Part of a small language model's weights: 67M parameters.
MLP neurons of a small language model. Each row is named by its layer, matrix (gate and up: input weights) and neuron, and shows model dimensions 304-495. Each number is 128 + 32 x the weight over its row's rms, rounded and kept within 0 to 255. Numbers have three digits each. A neuron's up and down rows have the sign that makes its largest values positive.
A block is one neuron, or neurons of one layer that tend to fire together. After each block is what it responds to, as a language model described it from the Wikipedia text at the highest values.

L2.gate662:144101095116112146107083134152151138146098098098116194122178170136105116161176125137162119157131120120120103120134133163196128129081103063087130090087127065081112146152157147150138129122074110040147055099164112179111178086103144072136147135173072152185075110046111160161087100156125084141110164148094189164143096166131070100117171135126084040165121126094120156155117082079145107165180128088096117151093138087175140100136124113106134170091070209159184188176066171149146089139171169143172097125165080099131105145141123102137159112079091152095115110106109178170144119128088143133
L2.up662:095124188132059159101069185135149134144137122101129134199156100173144116217130082130108113122159097162170106176153155170168157167114135060107128132080094102074134156137136109084123136098116112152165122112052125188093164074138169096180141129164099120101119163122136163131127138185121142124097094108136170123130193074127147141103122163120115161113146120150085130181120111208122166142131098089090107116086068191106154139170116153140143131178100132107159143197099106097090164108116168119157096109108106157069158091100147110114166131150141177131093135148104174150096162134118162050
L2.gate1665:135113087209102193099126117142154122086122120106090184126116107123143088147143091111092159190155137155190093074183097173143133087184121167139125146092169106119154122153194101104062111128091136136114165103076127167073158126102102119126108075156107156113135135073103139152128129189098163127092126120163135154171097141158083156117175152171077085187086122093115137162099144105080169162117179100107169159104139103140163144106141096130154143183118105146102141101074123091112189136159176141092145143136147059168148079135170122111171130087115125104071093140153131093160163140131145092
L2.up1665:123133132126120188080141116108153081115161091138161180110083141153138100146141144089092161148171184128158100064141101122120162092126130091126100142062145128094160171134180170171115054076162106187062112076081179156134122127154150101152122112161151126159122099063137106168162136121044122164154088116100171095157143092135145118121147139151129082151098084087156127183119157090112115162102115097088131152094122084169113106105098092115155157130133169151123088127120118149103165086173120087158153116144125095124159097161142143091151103069104150095148113198110101106098140162132112179
L2.gate1738:135094089113099075060084098147144147118115146112080143102147147153181138113182121147119173112092105125147135097104141117087146125188074169163113131120105122108124086153174114149090086085114107157152164125177100139126110136131066125136153133137152164114154086126094096074123115101090168184122098147092121110184142079149124162103174127144097110157111092095203074087149114089142165142110176150162148109088090133159175161173117122098129083087089125113120075043114153154150135136125105079103124109104066139101089135198160098096079179174131105142156141091097117116103105124172113123
L2.up1738:117103175138185105158085132116114115122160148106147120153145158137101086159123101100082157117122183148152086145133146170143073148148171082126124081145186133173137186047171125155110105096156158118155109084129098149100168127152149082113138146136125102136167087137172103110135062130142110154123096146140177124140119108146118090144165100162098085084133089051133137141097175193120099133138097074163168155119193177102119097094139112123153111138079098162115176049147103181171068139088132093178146049131154188102115181135111085161162113142107096042140088112100161139069153131144120213
L2.gate1787:085109147132059147090157153202115084154098162167061084095171145097166132098138181085098133125164193160157107066139141128119135082165121130103106175142156102184165074167084115077142102150159169083114088126127148192157162160116078107095117138179092130081050151150148102113092168119088129084162102096156138146102159156120155173149139120107115109107087091121170085114129131084142168131181142185152171105122099161111125103156176128084132106121159123142125130061159154129112164120101156134122113145160086095198083111115128141119090152141126155103143100115139161080150079141110109076
L2.up1787:143158169161132190078078138127091173133111166157114123170104111093076155155077173142133096086145184158176121146184063112187179152135101099171069110131114130158138119056131120094129070121121134146115161137151161131106067155156099055093158068178133154102097123145172093126156150178154103091170132142190115077156097130157157146159133137138047135180159115118120152102164131125158123186123142174154163164140136165092109157085117077159132151141085094116169150154103148167114192109122138177106142101087091142105117063142162128147194158145101096136134102147146134085121143140151141119
Description: Tokens that finish a quantity expression: "of" after majority, thousands, variety, 25.8%, and "s" or digits completing numbers and decades (1850s, 2008).

L5.gate1436:069099055097117135121149133116108114125174133130100148098141134121142121102070146127107114183153138191123133077164146072154146159140182170130089126138167091124093176100107153129131119087158148092153033148120137089111154148140083109069093095180139100138168105116124111098149141100112143062107086160116141185155118139126150141141106112147146137092183138154151086121127126161132115077164131053133057119131177150145117110155110162164083075184120069110116128117135161127204195082119152110177135121101044165095102130170142192110149091126128107123098173162128176140136110176112144125
L5.up1436:148149123080117087163108143169123119089096129135098148088101166161193174198128202127126118200125124123118128094096137118122117164078103126144180107149069158153118146067172083168167113075152148143164084094121166147167130150168110091139110174113172113131104129081130220093158132129146128166082168155158122110157160171133110109134099182107138183139119142124161147153096142148096083104063070185099110166102140146159178132127174153132173140135121101093075094120164082100136161114104137142128104125142167105172112144109150126140077179158136168081165103100145124102087194155114078097
L5.gate2046:155106162112115167113143137161075138077074128150094118120200170082125158058161175140120125069077109181077156137157145129170144127143134139156195121173157129168184143139124141115172103079204135141070115139153156105057124081187136176170087183134142083125072120154143110093114140141127116080055148114158133150165139120139085124092088115144147155098145141080168157125125115113079099101080157143121102116116149152110129130113153152165108139083145062067086118178136111133084168153128123188188123118095129173148065136103135142139161103148117060088103130124195154176113122123108155092
L5.up2046:164112131137118134129162148152153099078091142124141152068112108128140142090143151090083136164168096149138117051096133126105109190077188159103188079151111109179164134120101146167151174131185124112136109125177126145082146139130119153075140189152126061076131102124221184134160094149044086133103116169160110197087136093142173084153111107119085128120122151090133123128114117155073063120148092128154077115128147115127119151087107173138112107082104143074146140099173135137119091170174129121116100137084072049146117160118123132174113110131106051148134196150156124162089120123075111111
Description: Prepositions like of, at, for, to linking a person, title or role to a place or institution in biographies, e.g. Archbishop of, Professor at, member for, moving to.

L3.gate295:184196159132111129136128184197144120167137121116182129191163158119130130111162143097146143120182156099156190118105129119160135129135122078088150125161124148124072083151036115209128075084136100151131117058111124113104068139095128127140080159102150158179141162106171123126146175117172097132159146129089123097163078154157112109126091093151152135188145156163145137196094046122150146118173096162058177118103133152229135068152072127149090137101119138118170111079110132146091101130150182135137135157126146141142127109176114147129158140125181191188162137075142094086107085182105126171
L3.up295:115130116133158200106146172122100066133109150150157153176161080145119082197164174130122121147198086147160156159185068165119116078155114121108062122155080177126168118144148109158192143093115155129080175118116173068130196116098081155150117100115162150136088104099107067083138134143103154134091095144120040143088151118104118152087248126177146164110144135150119138140154110136130118126104127097094147163123149143157115119095128069171097140102141162128076159133108127108135145074157076151168192147125176134137130159106111158146098134091088153102175109120099117082105150136169111072
L3.gate350:150064108151116141138112117112161108054117064113222075159134113057123124131137172140150169109146090183144158060105117108172100127130099070125141132099089156135144168115143100133173089178108074136155109138197065156051131159141146193084124098136096126102155122065143116149161157142070136111170097141150114175135114182151185151099160122099175113148075146119086104160105144066124120157138121132100085138130070168111161110116108088072142123103089144133159133118176149145122075105127155054175127119081090092093148124131129087109156107118105106189169119098068135041148144077121138162
L3.up350:124157162115141096140190097062103125135157100162132166110175110150126104117176132143167114133150131142124118131109121104086104092154095130151095172078163142147158182137163127143127083064133120103114195142154168153091200101163123106113101123120121107163067133167151091145140137130120118150061117170133115150183168164127166184223129153078077069135179107161149091100181054069075110088124105114123143091126155176158104119065165123195131160174127153159118146186127152145163122115183112138133149137152101080109150123177167148063131134080097134191109085188139210183059109119105134098
L3.gate355:123106144095177185173100113123143101162113169119133173080127149121096104140107151085161141162151155194093135069116132152109066176111174104119134120089174152071103110149103097180135116056080086131115132076120154152106107174141175081048117113119160160129090086148155066153093157148123136122117128086139119099182094147155164161113139191080181142136170122149162157111126170050114159116155095144170115115127152176142100143111115160132174163160173079137077180098123149200121178145103197118128117095074134116120130153135141133096105126148077093133071081113092170124095068083156148157
L3.up355:121139131123173153110148105124118163176096153111159145140177174117134161112182136116151081160079071073166173074098134121104098150117145096142164087158162148166194133144160125119123152127085140113177125085175102197086143104109154115121098105143187136133176120097147159103091151077071140139120051141128077189112084141138102119076196114130133099109098177094146122200122141138117145158104140136046174057085120074145088079054082130135163182142160081136080089147165150139163096118111106098207157100133128137155081153153086147102176144118070151087086135158164134074088169102144167108
L3.gate1258:144143176088093154153142114174167087106101134143133112149131136157146105112137141139179160137102151147167179165164090156109172103115125174044077165125142179060140101181089104093079176106091080128157159144103175108097122090137089178106122158129173158157154094171110138188099124125140144156097139137129116138118106156113088086150161124160115140089209206129175145105175161122135143155129074067077089108089140149117054136125096126101120121079148127081069151084141124155121159196136109151110177160127125140033127163143167157183135146181044129170185094147085093139172097160063082139
L3.up1258:127137119095121110164165161064151148165137168131098107214189096089092172103129120139142125123167109119131092126169166144119150128134146126134104116154144121143171143063128101088112063121117096148184112142143129177154153161157174120133152145171158142146181118151076135082177093095126150131172097119155137121097105121128160201109188143112077086169182076064146165134154105136166104144132168150142139092088120080137145156169098130116163170180095189134079098074158122126098086097084176060120136085086112097152135082164110121185110148154203100172157088120091128156143099116102135158
L3.gate1298:136094102086069179188127117161091082143154127124084119140078174079093083085118102131151151137163194181056123100148095173187139133189168083101111148116129129062151099109113167089154139054106087112132133086136070097178141176070089136133093100114125143119144088132080178106146136148120156107147093146202113108120105106181144109104108096155056096170133098188200103099136175096099126146131107122109205092077103123134104107147122174130103139156125144175117136092089141160117166158127090127143095117094129121126162130188147126154095130157159108171156158069133168119175070134081190164
L3.up1298:087061089050134118096136198129079065123164108144142112153101123068135125110145175178141107097150155135150080127186116159171153154142139143074172143164146134140160159158147082121119150105185044198082137086146122075187156098152079128093104111118097115108090142102139070070169116094078168098137100140118083165127198101137115156143170156145116159143069172192162078192149173068124160109137138172115108113097136106140176115139126077154141115151128194142143096131167126121171159070074082092145123142075161127168129091120185071161168115128144156143178120168078144130153082143158110118
L3.gate1654:085105144077131105121130101118116061118072090106115148110120141177183137112142126066111153098143160164117161075106072091089086111143182123071083145105091136129125091121133118107161128169154169085087077150104151085101086205084092155140167119149121125126087101051111083142071146167119090107169072120126095119102128156104146106100176114114158174141155083124161124100132166106099085124158110117116209135127066095138107175117135144140123135132126120091080114090095142100132140120124085109169121121128111099086071191103127120097156189153178071162141171088079084117114075161151148138
L3.up1654:061170110076134119128181167078161145125097090117127096164191159121083116152140141149141129120119093158105116157116171137063124088082103116112185174184118135097196135175125117178153168119106108151105132126162177165090156078109114173133077165110148136106097139063170132162108198150141101153070148169103097122064109088136067159168183104086142127183169111130129125158209111129136139110149137059058079080140098082126083135111118171131154136109176171158137108144111103157147130093172117130125075167113086168167133117136072171123171111085107106119066158147105074124097145156159134113
L3.gate1815:137102088070090130126190214104171086156164106167088153147171092155095167111106096076185055172166148184126094193139174098149078146116123099066098105172171207135127116108169123117160158103156173186202104048103108103093148123063117104138114072117161123132124070105139074122162110118083196100128132134134094149124116107116147087094146067098155155144113176171155160127103121125165127117178096096120182155083135075104109143115091099156118160134204159147112100128177152161138102158154080069130194134066102134113100067094091132147118059122053125139085139106119137101166086152098137130
L3.up1815:066136148093147149110109107139184071173077148126116151129113163141122149110154124128179185138105101126074166079102130104135103116153122164102059083140080194122127142159164113182106109108109126085074079159160112150149121122096137174096153128137136131109092118145166134124097189118162150087105104111120133127154052136149168133068120136170112131150177099172138092148180167099104121101113112126078172069127147093161127150138108190157081184086153111134073110094187132137180188097120086118133136096069144096111098162091105183140130142156169153124143107171096090080132109109072152174
L3.gate1929:144138135106136082057178198141161076095114150137154125178131081058185121130141057119138084121118116121190121147175162111125112102133119143076112164109084174075115155164129122158167115139088139136161102164122127101150132143086103136131159046105127104156134147096067118121068114129098166103162081087098093103088094167099123129105153116144127096165114082148181127130161108169110161147122098152056067110171138120124116109130073063116148126176175155052074083155094112120116145108123132119051103166131089140126107126138140165131135088138154134135121123078047086115147151127147125148
L3.up1929:142127156062116179112158171163181143144123164092102161091156142120103174133084156111122166167220082182190145090161126134071153124144074133152076153116147123111130064132147135150140120102120165137136130137102112151100102061155124152065074138087156111172092114147135112106159144144141114111102131149078126112105121167155084160165135185137113125155155128073131172134170152102175152072110128142065175188100113099117120125164067180174152154131198113071156119168163136201122199085100136112078175107122149153090132152168130087142140083081135172181191112180146133053151125148175110131
Description: Mostly "of" right after member, president or chairman in biographies (member of the Queensland Parliament); also scattered table cells and digits.

L2.gate26:163165153062069210133111099104176109102116148133134113139109143181144050169092103106082110098127062092173103167159134165111171093067094117130155120148178170112144038108101123088157053086166164131141175121099142152080153070115081148177111162170145123158148198160189121126138118106129158094136158161090111132121086076124126133142135106109111102071131107148167130095140100134136097129114094105093106094062126152142142109131138088146091113135100107135128164116161192137117083151121105171085107139136059110141145173089156151075129144171138124148105096154086177155126135122155115167
L2.up26:094107155104110099147080136087127184118098176142171160106146147177106082166110086146167098105154139120188141166135080099139180103078164094129131122122105140141121070121082118120110089088128166155143125148077115095101129097159123099185149151142155107147118160184139141100133119085097174118160141121104102128114091130119107119119062119115098157092147168188166126144153106168087103110085176167045103130106137120110134108114112112183114084183086103090138096147174158108159117134158096141136090137150144139125096124103142168132147072157092113184131153145097117130136109168095119103
L2.gate1183:137123091123145200121150089130130106086099119144147121086126153176077151136148181098114129152155069094200146120150187109169140099153109181164135136117167143123091152146117122137104104089103174092117079133189147142147094096176148166085188160137105186091177144178171117098150085079113124101068116144126098153110077083144157208136127096149094104150111166076081139128125107193178106068157114096128036091111108139084115053107147160171160161093153156088119123182161114070152096168175149144088096186113119106085087088092167124166150064167114143129125187141105131117129161104200133132
L2.up1183:137124072097094167130120170118120094060128148182111183131154150162180163102166162129097103115162148144155147163118160097170138074087115065152119130107154154117124178155090139169119126182067157131158169189163173125171141109160177157079084105099118095089120143101124111127125151055172100090104104116085141107138119116161133133175168124104133112125101147161082111084092151106144164100155122153108080160142179121109169144100129136161078094096143091120173139128173124104108103112076075093103080173141181151088092087104157114120164106126188155105166141124035116078101134129116154096
L2.gate1689:163173119099090125097165142192138069114115102161119108137112161118065144121099131128158148106131078140154157129113120178082072083155106125100104116145137102188171128175129131122101162091124171151115135094129139112138137130162114141166088139110136142094124156137182120075129150105133063161099132132174154105092117155166098176152110098149068090168086171097113100126110102125106187104095156106119087138087172160127156160182123118131115136156164119156135099128130155111168146160131114125113076122090059082165100118107114135168101098056148122150118179153180083181184084120085135169
L2.up1689:167154108058096123124178097149110090125133104148110084076191149129120107057126112106188105141160087061147165151150146129151097147145136151092168187123114101099158161156082103140151192142076176148141167151121148163131115077109112180166082088084159144083148103157172142113153153059179092166153110081166127126141082141154108137124111152117123212150174143105081088111193105102177169076125209167098094099114158113119086149148125108156086132147149174096151139158154149089113110123124086124148054122148113174118155149163100152138137093073088171130102146183161127128130087124086111097
L2.gate2006:069148120051119105072150066103157150128144156164111106095209120144087079175185155111168136155123150129083134145096135114156132065101163095099153103179161122100143108104158093139110141167144171136120102169150123129095153052121116192086095105160123108074118134102124183122122125114136121133061122165089144130137138149136109129080115127126094094117167195138145092171132114134110116127137116092135094129129127125100125137167165160125127147082121126139129108139121066134132142101144174111096189115106138201094109125166120183142134078147071179089159112142130128175121108103154133092
L2.up2006:176172080136110117155130097138120096102111101161091129145140115177071090137132183171159104093075092123130149088075109101115150185125134104136117149170109204149104114129161137113156080096090088135178138164180145160128153077131137168073166074157106099080130102089104173113168103165142110128151101196103151165157089114106135133160103133119160088119101142113095083112120109181179124072151098101077105111154153111138114096151112145158157068099112051136142171156102103087130117123142106162123107123059103161140100107133118107145151160115161134172141175133156145190173082125181164164
Description: Second token or word piece of a multi-part proper name, such as people, places, teams or titles, often in tables or headings (New York Times, Wang Xiaohong, Dirk Westphal).

L3.gate4:074106102120117136141111138089077132100103128150155169179184157080108105134132107175117096108075133126138116153135165171119156121173108111147154078130114122127107176143167104161134143151167122117119107131118156167091158120156112118145118106096104131049164146169113109129090141167180148081088100106110120191150093194119050121138146100124082053133158142138171117127139130188152140102171108159132140136175108168163150142128146140139092138208110158135100118081141147120093178087082111157099126121117194174124158089133048162155137063134160155126115143157153161120072130199095124136
L3.up4:141158179151113193129105176096092125120128160132072117106108172176159148165092163159140187095089157179097067124112126210160080114077138131172154062107191150153124159097116120068070055141182164128098131158186061083091156138086145112103115116145093154125097149158168118108095097125152105138099128119082139122137180086125091162133107157100150116179144132123120110111152114196093107105129165151195125111135105153111075101117083173112124075139086127091104207124127146112118188076148092149168106104128105095177095122143133188175139176105161126109139175149186180161075168152153121123
L3.gate218:104175145100119147132109070101163138172161130102095129160163173156123141140098201117118157145152123107105112124114141137089142113172153106111105067194176071130119127115101086127110130124169159158103163102137113161123100130142165150179136141157134104124113121161164146135120092083185091074086086100086109143159128125149082175154085111123090072157116144122150062085097123147118140126165160166172101125127090144094183057138100195117085196183143118099120114141056111112088106098105106149207033163154171149148183104124121152162157136135181122102135114105159143153118080172139097067
L3.up218:121111162120102123124148074121139121131153134157142133135175160149161113169147120171188101166113100148151128148130148128102103074150138171136146150167164123161082131142151063140126106129183106111192155122094177149072077114181130126108123104146082148104079170125160111105126110089112162093068117147093132215166165061133099189179153150118122038154202147176166099137134146143129083137166193093109113093114095118105146158070122170158163178179135163122140153117119103113159215101068133108170131153117134144138098143130088128168082166195118111140107119169090149127090074096135128120
L3.gate423:110131100125127112088141048111187164119098106124126144164177138121158125168183128160134062147111107162146100064127128072187135115167117159113105147183160144142093164103115133117083120129115142131171166173120174195108171075128126138131138100092106171152173083118122102121112134157180071135106097129114175107114094133177110149155197158168182128154068177088141156154148111090134149123104159114081082141139161126115153130073126133142137137132139125185104114120118128078136091141137117154165082114113106138098150121140075136125106124109109169101078089153118092168095097087098153153
L3.up423:151153080036125124144172117160112095127136135175126168121149132182132134162158137173192179199124108134068105067044114136140147124167165160101159104160095149062116160146167109118107169099156102070149132117175070127137064107154110089111104110142123084158094098121140162143114082125148152187133109123122141129134168089144118158140191189165108079187075158168134086079080110116163092172177179090122151123191111077163122115111083166096119150087102110149103100108123155127150168065094176142105129121155154090133136078162153191153095115119144113106118203159127110146162121123144114117
L3.gate674:105140159104089125124169126178141110109084073145189204154130169103088155206135175149149130143076106152120115074108143128118130100176140090130096123132112161111161143164181106162154076082173111149070156144166182134128128133112121132057074107138109072148155175152119172107093118128157064174118094139114090170105167125094135138155130126100094122147162148160146140057102159113140079115199120113124133101147117126160172118147078170147138151117175188124098126100067116152065169107160135114093125116173123078111171148139117133155117130123094099155128121105101144192086052192107093121
L3.up674:101147181110097150109116081183173118144112117123084157180103129162192132135212128150119126114129082098100104137120114129164080114129109107155152073115111098140099110115116100166079165110157149124101181144176143177142075062116147142096176132106123175127066149126162159106134116096199114125135152142113147103151163122169083133185141110188092160145126133137160121100150136093179161093155166103184110091142112060135165114162140121119106134097174095158155155156131157084085123111141129094156080132177133074155169074115155131089141090145108125186112159124086103191130113190178138193
L3.gate1307:142147113128165126131079128139133139101099134101101170090134160159185056147192086174128125155066097161138106092089145136083088102159194172102153126131132091125141103138142170136113142096211141095136117148124097173177059150162181120187170190095142097132163144133087108128091140116188067146153123073130175181137128154151078147112182132146176093107113146153138177081090117147126084129102149126098127200114086126100147112075215106119153187129138080151100094143102154084106121160121132097165206144125170178143149161170107128137157087159167156071136095133186171116121160134167137113
L3.up1307:118181102153170099120113095188110160107085070150135209101155111158151078096109151109144145139124152181114116145111118127123069159167149121186101150121180132159089150159165099113086149153122068066114118109136169152081141080116182127121099150120120140097162118109166155142065079146150132129132074099139148096095127101160080151143168173068171077110126117074199128109148096130096056081167065128109098186154096148106158120121175128160103181179094080161146196127100160063118093120173161150081093130171162103089102106099094105169176103085097165119109076103119158156088127054095122096
L3.gate1557:139156141113108196109067066112090088113130128139087167156107161091189100129128101129083175206102102160103106076155096168170171138155176151112112107053123092150163119099165148094132115148145065172140156075068142170057168144081144083082159144145144110133101103194165114109129131123136166153067096160115108192109153147114152160108135124094082086174140154125123119092143127203100068108140110132149118182159136124096150137116168191103135127193170110169159176097168117139142188136169172188105114187136178101112127134150134151116133086096146160091153148168109197111087068158132144101
L3.up1557:170163172131144137149091129127138086085161088140110191105087112205102142115188086174093131165066157102146074137109107174174152158198160137124161135110142090188114126120176105077103148111120090169067117158120109145116108099160200124154080127091075131127141138141163114133118127133184116106110151161110132132129112115144098125128090155165125117174122151174155098137099131191123168169128085123147093126148140162071120120088128143084150084177145042099152143144162188084099174103174144162114158093141134158095139114155112155118125105162181149073106083133182108177155158133144103057
L3.gate1684:119219107159092133115122114168079140088152080192152136096129093161120100152170132182138183136073167120127097076089142159128065089119140124131155073096120124089159161116132103092149172103151117117127208097156107149073142092158212138103117161149095172140109155118130095120121147118169085140114129122122142150150162111154115144160160091125170074177104142177103101098103136109145141179170117071150103126110117148063082176101120088133162092146097124149127157108161167088065189117138126153120122095173174131170128121109098170193131100148122095128098160156110144179140130175133142071
L3.up1684:086192164109161178171088140152124166127151108179145170119121149096105095146178130128142160175057077117112115092115101122142119176100162150138130087118176133159100133108116097137086094147126055093073099100159127197064117144097160121086086100141129189134102166191190131114122145092188158142178164139132133156170121106145183150166133136102142062129161177122164112126144116139170060082168121097166112116138073174084112073085097118111073143143094149194153130131141101105079120055180181099151103134177149093175109075136162115137098130092120155117079132155166104174062084098124162100
L3.gate1779:117110139150085140114129058134071125151161174195148051155149152141126056165123106090084169103127095084149173114153139114121135149109158138123154069133160135116152172141141176124086165182124140058099170170134107169115133136134174180188131109095155160059124181131156107102173108078176098113124126069073147174194150071132155151081122158176120117088134081157111097180061163089132157144181122134131117115095148175076166149110122135154145144185141139109101131153093136106142079140132106121110113106086205132097162151132082120155160130155126116114136134134091095127072148132062117158
L3.up1779:111184161158098190134132088159121098113154127164113145139129140119127140068136143162124158150082101195121115106158112171125145148151109085160141110115120178123072168075099105104092125129068105150133162120182126170081112120111149112100069095113099147122138168121183146102148179141107096150136120166139161105077056109106152137139186109101081076162177073156098121071135094094169063103198165128164076075149135175099107129185142154167159135107102115143135100065100177058077095100126065098135096157145111069148124074137074145213182137080139096138098113153160148165163164131166134124
Description: Final word piece or closing token of multi-word proper names in lists, tables and headings, e.g. Awards, Airport, season, Kousemaker.

L5.gate18:084085180122090174117113099109138169131135170107109146096116115123115141141117157129139160146156103146040186097109122181067179121133157104142142165161177103091096118180124155087073125115165149130116147179118161067079115085185128072117100118167184086160127100121189123149136064113165102082121158193141193116080124141184155099149106127170101107140083107160152110067081120136162110095141080110090125135120084152124134123109165140153097105100131153103117108092174113107126102104062101165147166123155157103098110115121147234094070156121164166137071175135175135183102131080140137170
L5.up18:108121100141071163123135116128129159098133111113076110116190092106143104132083171168136080118141156170104176138114101120146104139144110115129184139168141135171132092149117162154103091120146162108171117145172091094181101064137108150096153103145123059083073141134103152173098133087142160128107084195155179122089126166141145170164118132152171118123073097194111123071131174185142124114135137123122161113101087116147113113133128095066087130121130116119108133072202192107124116109093131105121090081096157152139103092149149192106123132093111078117144111114190141149118083108113141168
L5.gate773:114219160103097185098141132131050151055075120071068076091161154105067123179145151093184132088190109185104152166154139123095155095154142134133126172136163096145050146076176125129182121123088132115158159135079088135195095133168122119129117138175138136109090059134199139117172126072157132074182146186102118172159154142197163127089176191151132133140058097127159119111125151103142162072190158105145123151173143126170166152164131155108113076129122104151102193171159128132187122134077179154158160144136165119185160097150157106096146096120071073131113087163141128145140100099109150139
L5.up773:091087178119080098107119090071087098158148109111110141131101136133118058160135132132101150128117108140030121141050179126084091155173096090135080120157189154078114110105173144077115167167184201123126120117117139084138095124147131110110116072104058107130085162109161160102169078162182107109155154094173190146100182111125146080143095107217078158101132112188143116091147120116096102154140115131120125181191129132123160069168178158158084095067112127109187178117079117125087119119103145092086102082207144132100098176110134212153130165144184126170074179161147118190165057144112132129
Description: Last pieces of personal surnames, mostly in tables and lists of athletes or credits, e.g. Bern|stein, Jørgen|sen, Horo|witz, often just before a pipe.